Weights of a small GPT-style language model, trained from scratch on English Wikipedia.
Training: a variant of Muon for these matrices, 402M tokens, 6131 steps.
MLP neurons of a small language model. Each row is named by its layer, matrix (gate and up: input weights) and neuron, and shows model dimensions 0-127. Each number is 128 + 24 x the weight over its row's rms, rounded and kept within 0 to 255. Numbers have three digits each. A neuron's up and down rows have the sign that makes its largest values positive.
A block is one neuron, or neurons of one layer that tend to fire together. Before each block is what it responds to, as a language model described it from the Wikipedia text at the highest values.

Final subword pieces that finish a split word (widespre-ad, Clim-ate, cochle-ar, simul-ated), plus predictable second parts of set phrases (two-year, play-off, well known, carried out).
L5.gate507:106167117162102132112128071142160123109092130114106129138138138102162131109151109107122145128179082116140128170081139128144155131150110083097124117151132136207096138111150176132133118118113171119118143113123137118131109121152102124096137155095128113075134094103138118148120145119099158122094100138129101126092147168143112116067143157129141140119101171154153130172128125138145097117115
L5.up507:110125140148117101155124169159164076160129150152128063133092144101097106138123127146132147114096148117120112138153114129128152108070108126115120123149096157157130183158116095146127116145144184125109112144115180122131110088112111092125147128111129127095177154107118126104139163103151107147144125083131118141123127114107128162115109139117133139116099079105139130120151105110144070129170

Mostly the word-piece "cent" starting century, center or centre, as in "19th century" and "urban centers"; also other mid-word pieces like Institute, Caribbean.
L5.gate856:093113129115142148147134126147096119123117118150134104118137116104126130127145147161116076086153131115115145152103139125126116138160112145141111161129136122138140126186122116156141153151103104119103125130095128133072116103127148109104120130143103113153118127149155171095106161160113100155114116105118123124061076084122155113160150107161157107084152087130139138153112142177120144115136
L5.up856:126126137079155142122160152138120143132124113117123110149129144132126120112084153153165149178104157148143117107099122082158157121137155147098151167087148101142148156104117099134127163165106137091142116152146142150120163159084099109119115141109121115133105091149145093128141140101120133108149115065163137112118116089134203127144134149132153126097145167102150105130093128088082145085122

Final subword pieces that complete a word split across tokens, strongest for graduated/Graduate, also Candidate, Despite, descent, Altitude.
L2.gate139:147112085129103109167114137124127133092148140097088164154139155105126137114123143143160113136105148176122105138147124081126160133100117135138125139131164088149143104095153130115127101106175104143148089118147112154123158113101119188117107136168145112106126151151133154092114118115095117134122135131118124135161146113130156128124129102127159124098167116125158156125084128118131119108146
L2.up139:125142132128163137161114135168150168152103130141107113122131123119167099126116143136143134103112086132092112099118115101182095123118107134115136177128082149109124091113109102145145124175099111140125129142120150107142194100149150142068117117118124109109155158136157111119099116109116133150141114136124126101141130158122087126157139112114093133152110121162116093133058076122098121139151
L2.gate162:113107146158137098150159115092142097141130149155139077126118127136151140157162135133113191123133132119107168137145137091156122124157142098117142140120111159165128101169108130124138113134146084115119170103176152149129106129122104105133138137099085140160115152126090133108109131155177127126098158139131152125106118141165136140162160101147138129123109103156141143098087113066097136110116
L2.up162:123178119112125139097166120118125106119106174134154118184147142129107167151086167165121135145126110151100132102089103123107139104134111074106135162094104157122110121113141105116131154104147098050160107154115128118151123140122124138143137123096095144131130124143152121121102131139144145114110129110118133107143114114188138125159152136173106111174113133196096154096110109113122111090161
L2.gate169:166144131167125134149128177123059150115113123133101094143091139110110107152120089092132102098135136137141142139159130149111146150143171172114132133143156122126144167136091113104089116130174116129137058115143098134083124094113135102113115143208100107113090105123074134139086114112149136136125139119105130134141118097120115142168139172117082141092118117118130120106134157151124067123157
L2.up169:170128161116121138120129092148134149094127142132098100137107110118128117123120145085112155113120126199120137112106099118129135128110122155120105100101115138140128140111126175132138130190155108161119138133142122173130121094129114103090096130128136101070130131079148117149140154130090120119119140081152096181087084129117128122113107135073148132128142130145167100149146158107127127130144
L2.gate299:129133108164177113154128158164122122124125075085047146137113097148098084090132138168117096161161163113140119132112133121127110122167114134167124129163121146137133154130124149137120103089083145147170096127129143123151133165124128141084117113131095153097151109171098120155141091119111121137181115130111113116142126133116157132099141173143121124174123137148124129103103131126152147129168
L2.up299:129129104143125186145125126157124126176107131107110103113131101086103119155136160143139121115127105139130097122132106116077113122113095113156158125148083131113149104083115175125126111078146154162112153152116128146113083082113112140110137170107115153133143125170074158120100127122088167097135119120149147130128128126177134137177142107129113145153160128114123139122113114133101117130099
L2.gate314:138182116130145148096112141102141152131146156133134126167111163131147179151106134164151148142139139113103085126105106116138106083139106127085146138128116112159153137107115150175156122142092138136102157104101147112173064152081079119119150170155089096123151109111124153176114137140072114147136126138144149166110105105108169129151110137165118153168099197099119089116123122103111105104135
L2.up314:115144131122179158150096116113139164138113149125141136167154143151158163176139113128114143140135162087098141124176103101092113166102121125086182100132137136138105156117110127124164147097090107157076130114113110119125153080164147147124134095100109110125172127113179125143128117136140053136145133166131164139101133183147148106140109138119156161150118109112094121149115117146129117114102
L2.gate535:135107159142100135150145134091129168132096108134100127110069112107138129140117154103124134131091131127130094115085150127168137148106110127101146131130152109121094111101087140136115134123106141162110132107067095100102150128121139124155170113117125103106099112138136144150120144172157131121158104124139109125133081084102109142106165056171124110158139131158134111124122095118118120127118
L2.up535:116146176133156069121135125115100186156072131129130100122085120155148171126105139130119156089084127126084089084068156154146140113151191102123134099080165154131118196083122178131134098132144129128133121127152123108124130093111175126158151075126096086135085146127098124139167140145154148127154117139136161127119118115124103152142120090148141126139123120131126110150133179122106120131165
L2.gate543:165137097124151126171169113123145136148103162147119132157145110134166127160172069174135159118105134097125138108133139093104110154115148109124144122155136112124093149141071152138161148147105131127133107167111119177151160128147126137173129129146179155133127124170114123154158126152159134145159141125102134121153097135151118137144130133156112139136118101113145104113142165138129149160104
L2.up543:090089101085123114159118131124130129140103166184104095087141136078115104149165148109135169145129120145081115118110119105146126169136179178107169159128101138133158128128172141139142139149140117127143138143140088135106107113088113176134156165108107144119164092116115173158120155129140131090111118115133134149163107146124139123141116126110145111156112138133100118106105091134116085075148
L2.gate866:122153149109126091172129119163089105099135112139114107156179144121149102129130114100120145143119151111114125102086147134174051056128142091157098106187169111139102114098107119138138108133116160164095145178085147135125139023099115144124157137168113151147147145134115136140105119165130159115137128108105115116161108111138151093133096115135142104150108116131141110127142122146104129118142
L2.up866:143143102156153115100095153135145107109107138167122124113155168131141110165082153156145169130138155154098113149154128146145142144108091110083109133124114164149096095118137143125139112074149167149144110161118172146117086142107145139127138193145113157134138149144110129087068127171149175159155126123106118100119064169123121150122123177158121143116154100126163099105086134106162114101133

Inner word pieces of words split into several tokens, strongest for "ig" in religion/religious, also cult-ure, Arg-ent-ina, ins-om-nia.
L3.gate31:144087127109126099059124142131111099118090160157150172138146105148124130106110162146160162164096147114110141104105144101105125103127117081118187095092133139152140150155095107124130098075103122106078080113105150125110124165169158090089134149150123135104141154113111128116159104113141121128103103131152142139143097112107117094164117166105135130090135110142139139132125164109133126156130
L3.up31:102113129075152122144138135152120139084178126127119102144094130150082139103124097100134177132097158064150131082123122136151143173136128146127116113093128144124142152127160110109100143122177124121126134132127123134129129144159140111168101112161109116090133158161121111105122160155156147144141128172121074136138092156101135164125128133156153121064101171142141095106138141103143146089111
L3.gate237:147116174162137114116139142159124127151116118131138116131149132108146140143100107137183103125141153141099128122129147104105164163139137136084116107126143114146140142103153155133111152095166107160168129081146091132165152135132081137139131139114145110072112069085082153101140148145120157142117123128175131136106132147119146128122161123171133165128159118157108140126145133126079150143127
L3.up237:140130131127136157121138107139130129120128126133088088125118159128115085161095115145120097123174186090075121138131138133105121130114152120106112154151151113135133092152136139079116146079140107145136144123154096133163069148123157152136100116111146130137125135141102141116162089134091125132147129147168139110158144133133128158113107129156134119162159106120129144120134143166104086135101
L3.gate256:127105146205114136142123128162155113131076102117148137139153133098110083144128120128119118137151147144126122138089151135152141153156159079160134123121127109129125125140115160105078116103180124145138130165103134104131111154113122111109121118177136109100176123135143114178125166112115152109093125139144118129139126100123153101176107143150103161090147117154164131126133084145149140105160
L3.up256:115168113166175144149104155113129158131099096149163154164139102140152107125132147135087113135151161099100133153128135168124186119113112137106118172109140143139144145108114097124088112147145119173116151134160145152119123122094193119134151152106100124105142143154132153132120087081118186096087127113161107114138156121129119113131090070145080118119143132137099139067136156132107129133155
L3.gate364:114112125095157104131134116105115142130138093131097107097077077075130103146144108178111136149112156102153117159113141126122120118086117178170141132153071112152110112108104095115160133107160104130085124140104118120143119105120158115109115134143141130103148117142121119166131127152096097116128104131114176140108109119143153116109145111155128128143142127074156145118127132101152129154149
L3.up364:110139122156125157104136125129127155155165148156144144109126075076125085106145163179085108133131115144142094073156115096111127156131121159109139110161130117164154146114136141129112183099164083163147139164104118137099154108115109114141139114117134132149133099141109165122115100090138096088114122111134155158151075121138146138138129132142100121137127124087129115123153126182149104172117
L3.gate697:175186137140161162137116094124122130141144106147135135140079128147131146058104111125152162137117123125111151136135145120105118151181135166122132185125168078121101161104150102159148098126125113108125135123148121130107082129142122091134144118104105146135142120128121131125136123110131133161146141138115128117135152110189169110156112114121137097111150146123135127118153133120147149148116
L3.up697:117127112132090147154154129113100132072148121123175136161146157093138146165165135127117135163166134140133161149124117165106152094142187150134128186148153178130144129127149173119132078124139136138154137139102107188127142162099177160116152106144123120144096126143204109075121114136119157113129175104147149143104154125141145144127112098147112124131139115127118124152150135111116110129126
L3.gate831:106119127142151118072113076155119105161071160169129134125098140119121112138171114071123142134114139141088125099127152101088164107137159132145121087123118103108158116152170111098158154095134130120134118116156107140104075129121128141098140163126128161111115123113114161167141123130120107139125095129132099146133110097104115137130142143136156145138146130134142128114110172122111120130132
L3.up831:172128186105115156138106105096106130140073121155120111150087118135134151139148143111104148160143133121122167126096139156147127152116115168166134104115110097110140151138162088103091154119151125113118112125121103109163107152083125117122121160137138145143151061135082162149156119149124205125147125113109152155161139141116104082154121150133164134173162182082110148123130123127120155116123
L3.gate965:138107123170130132145150157151171138157098119142121156147123099155128158118119106156101132116157163100131146094164112126142150117108139111143142129114097186141155105135125114125083113108138079144067101180134071141126139152129149158127134211137077120115113183095154119101151122116170083121134078147172107111090115136147163138133125134114117095131145108154163157110117100140137132133153
L3.up965:140153124120147118131093063113112135134122082131117121074111158183194175130104122180102109133136149095099161142126128130095111099102143120070103135126113132167115128122090103141090114110141124141126109147120169136094165175135108087109122139102116121152116116068117156143149101118092159119123144103171129168117122140103109099120122124147131147110119114125151139157105112137115145141146
L3.gate990:140106148164139132135135116106132141107142121106166164162095125149108148132143164162119150147130096138132120176114097111131100102088086132110155111106130161161117136147135167110133186115167112116171118099104139132106095114129126127167147135104124106110156107144111116166106105070180115113198111120175109112152107165119149093129126127121095146106185086106124116154134113138130138100101
L3.up990:099103153118095134138145086080167152116127107120140121141107151106104129135117136197079147107164133122118107115136156151108088118154107141118109155097127151099174127157105117104149145132134076105123132113141137152115155069176123173156141105124123072111117114135133152151132146127116147109126091137101065118139108157161161107098179124131126150123111132097113151117128106137157134172132

Fires on the second word piece after a short capital start, mostly h/th/ch, as in T|his, C|hampions, Ar|thur, Del|hi, W|hat.
L3.gate15:110094177145136142116142132156174109128123125143143170109161091135147111145135097134116143141169158089105099096143169126114115108167160096097106148180102104130129122161134131109165123102128142164153141139153160126145148160176133112165132141121140094097125129117127168154110165063141081152136146115145122134134128143111117137129102143120112133102113096117153098113101080121124136175133
L3.up15:128130123146161131156104114155130104129164122087138077115106107104123116110092104182104134161138144113146078109099119129097090107151122099134096110114089086124116086099132118101143130134145122133149152123152135096119115096114125168145124134073160144135123154137147137097109134160114107121157099118155154153145112095140114154137126100092066130122160139120146093083129152149089159143137
L3.gate92:134110138130102143126111174080119118147150192088107118133118106126116148130099156160176087122099108100071113094110157117155093105135142116097130162098115077135118108143128119147141133107118159131144107139126134127110088125165147158161103148120136122127127140126103104128118127134106122128160158145171147148095065142099112154092163134121153153138113133110121077132130141108142096173126
L3.up92:106160152121120125162154147106156147092121137165144121155143109140072083134142131090084119098098142177118127134078170123101142086159163165110126088106087126106134102126114160122182147109171118137128142078150135124142109151145166133121093138099159128117108146108124146122141125145181154148115145109138117128149160153092143122122115118127124163152065202085112121109101107113105108127123
L3.gate141:132095117114128082110140112139116067143127150121107113154156099101120078131111104109127162110121121127106125063165139109089135139083128125098108118124121141115097114123120141121158128106122137135152127124126108134116156132171056121150100115140162141156148091088154146087118152137093119122144125174120139152136156101091106133141156130114161121119115112119133111095096145088096137141142
L3.up141:124098216117153110153112084093122110129176119100133135127113123113105118118065097107107109134107145079142122145138154110124097189145145134119162126145164114151122129141117132142151163123142107112123143079137140140129085142127122159141131132173138122118136093110155141133141114165077160116126147170146132107131166132141118171112138111121163150121126148122141132143141100160155160135120
L3.gate225:171081164120127094117114138141141106130145125152155103119109133140120099139127093126125118158126139102129131154113141117116096131151139073120128120130147121126144146154127127108152111141111150095131116108165119110148169147081143153116095132098170134136123102137101134105126113060081154148105114139113137140127169124138106129135131084096120171143102116138134112166142096082103112110100
L3.up225:119165148149160123102124121119086087090115105117136137155138132116110120130093092155062132101175115114085115110159134126114120141178130148095126122131153105160163146165142157144127132130145124123167161085198133123134144105103135145142123171152161130162079122119121155067076109130150124117133106137141180119117162121161124152172157129145089113113122097167129140139126134150143118110129
L3.gate279:137115107143151133166102163119103143130118160094145088130136130136124095129122107114122128117151132118142087090154162130145122139095106114142136118155131092124118155154148115144126140200131127179091132117111147107081104158143145096120083131141151181138106118122151174145106141129171163110111095120128100117165074141112097127146148153129121125102101128172129147181102176139122118109103
L3.up279:120165125138167145135127162152103122123130141129139125110148169145117121161129130137137140147128103092131099117091157144154091133127111164132143122131158054161121155136159121136152096126112141092095136143171152136127134100157176108109097117079108168123166140096130152130120117164157159103143149160130122085141099107138136120149157120121112118186090152112122124172095165151119130125150
L3.gate441:147129128170157126116114150158121164138149138172122111146108128153097144130092143130148143158113117097093115129142120130104136147151152118183121142076127099161156096168122107203108156162102099151130150091129117102122126093128109121128122183114107129131094118109165133166086112106145137141089113143131115121118175085131120109122146168162126156097114101136160106105107127148142095121148
L3.up441:138096125159180126134129129152138082125119158130112070143129125127138133085108107125134098149144137139133162157118167143105124146131185128127111080056129088141129105138116147141112118128116122169132151110150161106142120129126192152167134136116119123176143120078119154142095090126119079087105096106118094167143128180156134152133149172133096158115164121113142137109094102128153153158152
L3.gate508:173142122125097106154126159090161125094135121141119077122086088165150088113107104095118131151151152115157125133066102098145154108142126145092134171131137117146142106133123137117142085109163121133089131143147127085135144117088129151109074133077139137145109113147171148134141101116118124119167119147161145104136178114071101077142145124165166117139109102117136071108138092113115143098168
L3.up508:154138140142145097088135115130140156099179135133152107157119092086153127125106126136162128128118146112174134128152141117082110124114102110144141111157144117136114083159163143103139128108139163112134087162080141128159134125088176111133154118134127125108100152120123152133176155084135131093109110162162151178108161126166107139143112087169151107117131074138085141132106150126120114113107
L3.gate980:125066129145111127149132166171172131119122145099130124128140141172159100131144102130117154133122153139092169088110133138138120087173120157124132135136127137122100105196143102126119118132162101116119165111142164126168146130136120118109103154096160181140122152104168134082095103165141138129139089137101122099145084130147128098164161092070142144081089119125162132110140164125162109098132
L3.up980:144117123108152092165141107127120125150140163174114185175152170120169147105134091095140124119127113108121121124151096102163108139176103117134162111139097119128154098142139112097066092100124138074125133091119120139142121163117135145107130144131143138183126077113113137157108191166147152139088119144123108096118105108127112161161178151133087125141116126122119049116117082146133121113099

The second word piece right after a short word-start fragment, mainly "ult" in c-ult (culture, cultural, cult), also ob-ject, sp-ons-ored, pro-ces-s.
L2.gate63:161116135164130147163150128110116123119113112140115169108173159133149097120103135169069123148117155163082170127113128094134120151095106122150096134145129117160132130103163145108153157148163117120103130065093120130134142064139156136106094098117194107125191171131129151140129116138110121136150083154130117083114106149107155157142123122136103136112116084155148167110117132131091145146104
L2.up63:102171073112104118125087119123134126103143110116122137122077080107147131141138133136122144153129121108131162145135110121154141118107146111135119121057106139117134161115151156126104104165159113163113177119115140112187157102136150147124130154120152129144137101120128160165123132163103142114143090096130131103105108158133147114120114139083157107105122143089112146117137125126114097112137
L2.gate301:129153128150123123160129114112112094164144172121075123156082112105158144107108119082141165144140137160127112097126184157150143144112141124101157106124146140096124134126143148158115134109145127121136134153115127138085124178105127152102108117102138129090141146176117160152105149111124134100135113127124107135094111161128134111116119136154147104112112170166073178108137113105153102169109
L2.up301:137068117137125123123157145087128162130135096095153099169134089127125150132121152136132128111145130128161154135145121131136138147134177125127157157119107163156127135112178150160092123046129134157129176122137139108118130121150082133125133095131108169090107111145111098155097157081143143134124108119143139135122114165152105126127121062101141155106075120129089130144122113161112159140141
L2.gate322:114129123158103078108123128143117126112158123129103147141135122110157119147135148139109084126089118127170098116146165200108161156115111083160153153147120128144110161123136144133121116078109076153147134135132114122159136128126083143116137078166144111138132144112122121104152121129125068097154098096130091151154203167152140140112157186134121159089142208120143107100146148124138162148147
L2.up322:137098106131114084120102129145103084100141139092135101091101169136120107108159132093152118120161146139137144113121085181133116160154121099154128094149115132085132166120137098089123132133141139143197119108119133115144141122152122173170124113077137154118105112173134134157136162099108113131133102097137128141114115126140155138112095127142142136120187124124167142152093160142137108115156
L2.gate455:149111076125088122118128139115135128169168156159126132152137143113206155146089124150135191143150146086118129145090133118084129145132150138133124131094120138121093167155120172114104170132148100098106169151109081112114140121125115121136096107141165107128124130151081144157088158152133167121106122109087159109109141103113148141134165129125115159096130152141111110136135110101119132087128
L2.up455:102142194114106157126117115138118097140102121145100142117173118145168115100100129162156139138093186109131156129117124143130152101094188185162151116157097100138134153092120099102107120116147123120172118107127123144125126089109073148142165103175105138125129108110153116130136126150131116116136110162120132091175116159167149147140178151149158155132103130092125128111138157068120113109160
L2.gate465:147133126159134130112132144079163090186159151148107148087138148098153120152111124159164139159161132092133174111132114131118139108143133138138072157109132108111142098141127138101113116135145128150213127113143099120098145112134124124110098121112115122089125117121101196142154134102106109097144131139110139123138106158141096164081157108112123112134135116106118117115155102125147137150124
L2.up465:116104142104135160097153123124120089145102154128097189072117093157137139109088132117143113156141151118109125125123112141142099111076115165122089140174112109151106096149105135143126140096178120124113112134116108150104131133100111141132121129102167122076129110117137123125112150149121139127145137081118105098132131158110115149045141167149115117128129144122149137158157113133082117123100
L2.gate908:130159133126145116117149112115133094124120139144118131154140138145122119161125129133126148129117142117061117152175112174142082111157141146097124116149126097120171121179129154135136163116127106155157178144116100140132121145122106119124169156106132127136104117087135130124148127110159108180108134128161126135137142127118101118141136085113104118150140137150150129113187110141126117137129
L2.up908:098090113153174148093125096098113124165118143136114145088200132094163163119075153130136132130119111175158111102136117131148141105134172133142148137168132175139104125106180104128137080169193118128139121134118107141107140146156104143115147115143128138120135130153127085132117129150126114099124110131132143121174093118138141142145131118144131095108130151149125135156125169183150151132166
L2.gate990:130150151109179114110162108081132108123133112133137149126182106140129118133149120084099130152089158101104124169141128151089101097146092131085150144125162118116107189154149129152077146138137170152114094134128104153099091105149152191157162087138111132127115100105129140141139121152120106134120055131141126104155147100100150128127086162110150097135151100136117101151152085153119157120102
L2.up990:154123153091119122124176120108144115102123113125144140122145097116175118142093127104061168135129110098122095150118137125118127131191122142132141135114107083117120131146133119140120109125130159131143126181113153095140095148106153137124112093108138120151135148107139169147094156150097139142101126086146127116122097122112129152111120148086136158155149166082101157161116127134130140135105
L2.gate1017:108071120101101097152152144140125145148136169108105137118157124155144123157095165153187154145095099124119156124138143133120133095111138039181090135115142147100143139104195135131152146119104079133130117144180111131122108114144151112119142111155157126131115123150128145120118108128137130137120126116123140126149148135156155174083185116134123107101067169122107126145123149149118130117128
L2.up1017:121120062129133135111143121119166107151115177095137086141108129123113155157123135111134150138076151144091148135133099139090153105088150111170149111110112164129111129141134112068167129115136136135105133088173109097121104134150129150133143102130080125101157162096125165147127168108134127156118114183159116149153143125146122111102143146126127151124076152150117073192128125135142147118107

Final word-piece completing a split noun, especially daugh-ter in family/biography text, also profess-or, secret-ary, subsidi-ary, pain-ter.
L3.gate166:146146150155138102115125110176135181142118119127165146109151137176149106132134166124129106124132123133116166109151119111156123100122102140155117159141066152129158138195151124114132134124139158140120121157117171158161184079143103122137131075143144148078102132082139119146173117158090124082158115180152139122094127111103110135133115108141159118097108093131140165162116146115133139109137
L3.up166:092084109128171139077132118138151131125084124092107143107114174094103127164103142139132102099092166183111139114117146098138126136140129150116097151152085078141088150161109114134138109125129088105117121121141142114084149089118150109090103122167127126109104169132140090154121150157144130152112183117156120128126097179105135111159135113100149100180181099153106099134168128155105167120138
L3.gate179:170106100164130140111123117145154126095102142159163135076166118097109114112150176102147113123136102121104140149132101150103168118131102172141105133197124147106111132087124145109093135108106128139119121095118101094119150119155115118101139131122161154114169121144130142147153139137101124129133099119111161151075094134121181113113139164111128131127129132147129057103180123109117120114135
L3.up179:114145107162110111130139133140163150116151133100157125119125148163145144081123145159124126135154119124122087099132130098136123162098193084143125146140091120118138138101086156091126142099149132126115119111086139150144150104155125112116106094109091111085174109102079107150136122086159134117134129140133126121140127144115194137158111130123169101103154101114144170114150123108120135143112
L3.gate359:108149130119146134127121107150125156118116113127132095123148110135163154152142113168141092085069141123101114144087111126154156100125093155136149112125118130100135113107095136149113108121150110137134139102142141163094146123167093089117143147121130130094137135128119094114204123131096095102112135108149122160167107144127158115131141153114098125151122094125150142119144125099082109130131
L3.up359:087140122141090165125105119125146110175151128166174132153127140174152089131087092131099132154104099130117140099120157122159178134138128169166151150169123107153130132159083152131113112122136135141129122115120113172111118078147132134110142141097141129117114110164096132143098101140108129087094105106072158151160178115119142103140116165110122127150098113089141142100123124137093117107109
L3.gate373:129136075143131133127126119185116130104123096115111148101085118150169115103090095159147167101120142123072154117101124151148178103140126121122172130166130124172117114107163153121172112098150137168173110120120168161112135113115125114088117151124116169090155097173146115094130154140111107114135121137122122109080136112096118139136141162109131136117126118098119155112103121122136114149163
L3.up373:115111133187112150173119081128141161151114118132105122165146107088115109165121119116124098180110134146118170067133152128099154144117119127156139142134063096134144091129131093098172115125107171131123111155120120144117116143159152115119103151147150140125163168157141151127127139136166110073137150123123134117094108138133140153139062131120157133145118110143130149138145141079136159159125
L3.gate509:067138132120150164138116115123130161111096114140120093107112123145158129101125090101156125124160110133108108139138132109135127123147100104139160099174145113171115100124125148103136160109100123110128148090120093140120159122169107139087104119108127090120177128092126130139115108134140103143116123137173127158147122101148148107164121132178137155080175144105099139151092111131122145132120
L3.up509:117095102137118101195111112130141117142135081140105142091124149130149145102116103133151134113193107160107116107120123100158125132130159136132150079149095069162146095165138160103153112117130085096141119127155116119144120135132174121108132118112166129144102147105141118177088095144139117112093113100108128142121133132132137152176115101131114133096110115151145193145109150112153108121135
L3.gate575:094112130125139098120174130087131135114145149133123149111089151123105113111127150127138124141104137161166135151142155080124172134092130150125143138099157131140096161176100145122155110124157157145172122106128145162170171142123127113100131114099166139131161094153143157097123094113083128120159158125156133151113147101088151147145157146139128100138090170154156112136176104093151082101130
L3.up575:139137180131133096144171132101124167125149113167160118124097139133134096135091154137136144102117132100127141138115175114123141126148158117145153119140156143110138100130143147083115116113140140165127145134126128149147184120130112114089135139105153157112143107153127139116134137126140147105112173136169119063147085116135185131127128127152153139088139088113112171167140146098085091158099
L3.gate596:130108112123128075134125119134086113096116130114071129140127120104112132156102133144127115103127133171133118124093143125131139106131168136180156177152128148152136128164114140127114141122136087135140070114119112118113140130089060128150152087153113136099135106151122129122116086152128114106162168150166119121130123126079143139127160107132127115126178114118171079105169127148129156139130
L3.up596:107132117173127153146113121127095130144141172195123103118101184111125120123139173113125104114138104130131087100121131125144168127118180104127174118142109142159129135084154121082127145112165150142127124131114091139092162134138094150168140113083105128077114106124106101131132126121134162118136166147149130100146142106078132093133141131132099086119100142104183149151114132158163143168089
L3.gate727:098128136145131117123155121114151137171079123086142166110107127084125112105152174138130148139156140108122109152130159155145088131139155147166081115169141120173090119094114140086144126129091133125131105115098160079099144131155162094148168110110128126096140126145140121129122162107118134108116129118176128133092145097155096115156107126165095140135121142132152099115128102157111149107116
L3.up727:142132132106105102179174124158126118099150129103136150126083127088162131131101143099103143110118151106074133096137141088120162125128117131126165127099156134168110140117165148100116156136140127150141136124099131139147176138117132085118158140114087182135161107111152087102116125120153152102136174147151110100097131093121160132166142104146103140142132159102160094163104181127099132087144

Word-piece fragments inside a word split after its first letter or two, such as th in Ethan or Athletic, ish in Bishop, and ed in Federal; also the words city, town, state.
L2.gate29:142144170097125091107133119096118137138114114128128183177117130061176121122111120135118110144153147141141175131097162130115122146155162148117172174127139109127137100112124137100087130121130150070135092136133120180119136117090123124132167071126137068129143162139085109136122115095149124110123123125128140108134132112129133122113123122125107107117132127149128119176139127124130115153109
L2.up29:139155166180131083112139120159153108120127127145141099141085141118136121120160144149140102129081085149174139141134113115183099139117130100056131146141060158132130123142099148146111111119145103091155127098155128131091081145158076135136114122143143120111165138097118151084115167121121126128171125125091136161145101117103110148117136114125179088139167110125100162127118125121170114159110
L2.gate107:098060131113120126099128133140141122166154153138148162127136097091130133116143151142072114138151127120131124122139162120124066057172145103130138113104107131130127137094142101122163101128116137147120139112136112119155192104130120185122173101133118123132139135144167115144121101129127123115107114130148083157127113124122142121134127110075122107133181106123182128157134117153084152125136
L2.up107:163122116114141133110129128098173075157116124173129095121136137145168131137141115090136136130117157158108125121140167125116091117130103135134123091135164117154115155119084109137113115118106139114121132136147062134113105082127150172094145147101157120093125137110115136114104151119100131150147143147133117133112150171119121138107137116155110113157110098134145104126143179128107083133110
L2.gate246:173135137152100159145113144119149129143144081121108151143162076104124110098078108081092140116103109114173188119135119120162123085127103122107159141141131132095139109137129155114108132103109141147147120105165101102111110131134083176110152096125123147145131123143084171157135150148169140089109128155128119132149093111115129117104119149087092140138149103108108153084124128125105159130156
L2.up246:161102151130111122139121149113130143154167109135158129127151090088134093113100083082065142133111115096142172108123151125139134137143147148102163141139143150136132135125117143115100108128110131123122135112164161109108092159114111111129148083184144168175115124175090153135171139155139134091129085140129090150138115151122147126114133132062129138114132105127124172134072107149122131126133
L2.gate374:114168100120122116140139142136126105118142110123140141106125111119106127138114144112176152107166118119118135130124112147104109136087092149144119115105146155133111118174168115143160137123136075177154107131112126119146131181146128133142141149102113112117156121111165116099124130087130125132142092116113130129149119106140116119118147144107122145117186120147139149136109173153083123078058
L2.up374:196109128136133115130132164097136135153126099147135154133145158107130116160126094131093155123153124131130154132134126124095138164130060092098131103153119150178117136156106129116163152152146157134134139129126185092119111104123135088104143084163123133122161116135132129124118105135130128157125106102121118141118111072120125132170111153142123177142166125123148172117127075142137159108180
L2.gate489:180123112111103115115159167124103130152088096157131152123121176120120112130113127169112129118117095092186202061098155100174106121132090126148123146142103121159131129127108151164098108130138144134098097112111165163175111119148102115097169151124112087151137100134114113101096124156102088123156137120118101113143097085118128133132103131103145113153169125131115151142153128145133160145116
L2.up489:133113137162129165110160061120145133161093128175112146143107105118147110152098123101155118124108153185125117099123150149165124133180148123124110175154125117163167134160110114132082089167119107111135158119139131130105144145122164156102157105132150137132083130172110154090110134132109155127131108089143098100111145087156122128136181119095123095118111143148119098149123138127119095098128
L2.gate649:124142100127088143122111142114116123126134109105114132102154139071124129128142126106098129151106102145125135084108111155113097127106148124185112128091128132126075158167147122143152128148136084110092131117130129120122130117130103169144079166122127096133131149167169086168157142142110108129138117189127160173123143132161099123098129072126078120150190149159148143170150134135088163164142
L2.up649:107122166120128140165123147097127137108159157122146130122164102160095180143133109129095118122106110185156108138079143115097128128166114105130133075179175103108170149139131154123136108095148098091145135180142164146150146143120171135091134117098141097137118114138150121098102138142144130153100106123126134140112080136112122164099129109170056087148142131145132138146112135168134139140165
L2.gate883:117152169114119099144135144121104077128141142109148127127121158153110106139114099158122096164107113164117124117119147132109106163132146105105131120125121109126124142169106109161091142168127100099148130095137144121139118110096152128161157131127150159151110107120142174118104142156127087044121096100116173164100134118158118171185143120155074106127166126098126163145158121138125136141138
L2.up883:144105187131114136094129134097119112090134143143149123138149127138114055189146184152156138124125164120166138168161113127068138172125168152130129130137168118141134153117166132118117135098143122145115161152188141109140126150121107152139150117134125157138163121151119146130153148122100119089112146117132135125116142113143118157148114110106110117130140099121135114164137113127133133095112
L2.gate893:137153149116126112136137126113088145113115204138129117147108176107142186096124143181124162105135129152125104105168126161075158144104117082147144114143138091141100141141144114166113122127117075142151145118123137145108191139136105106107134113130104090159160169092143133112144107115139116164150117103116135157128158117105102123121144097117144124104176082132139096128124152138142133100130
L2.up893:125117140137125117086095147135123106137091140125081093132105112117087081144134150098134074109150137108165150154118130178125123108119166131130123143101106122085117112130118104117150118100114107094133085117153124102113125152115113101165090124099101154198132100143137125134167139115102153113072125126157104135170150095177064151145068167103113129156074091112126145138130136109111155123113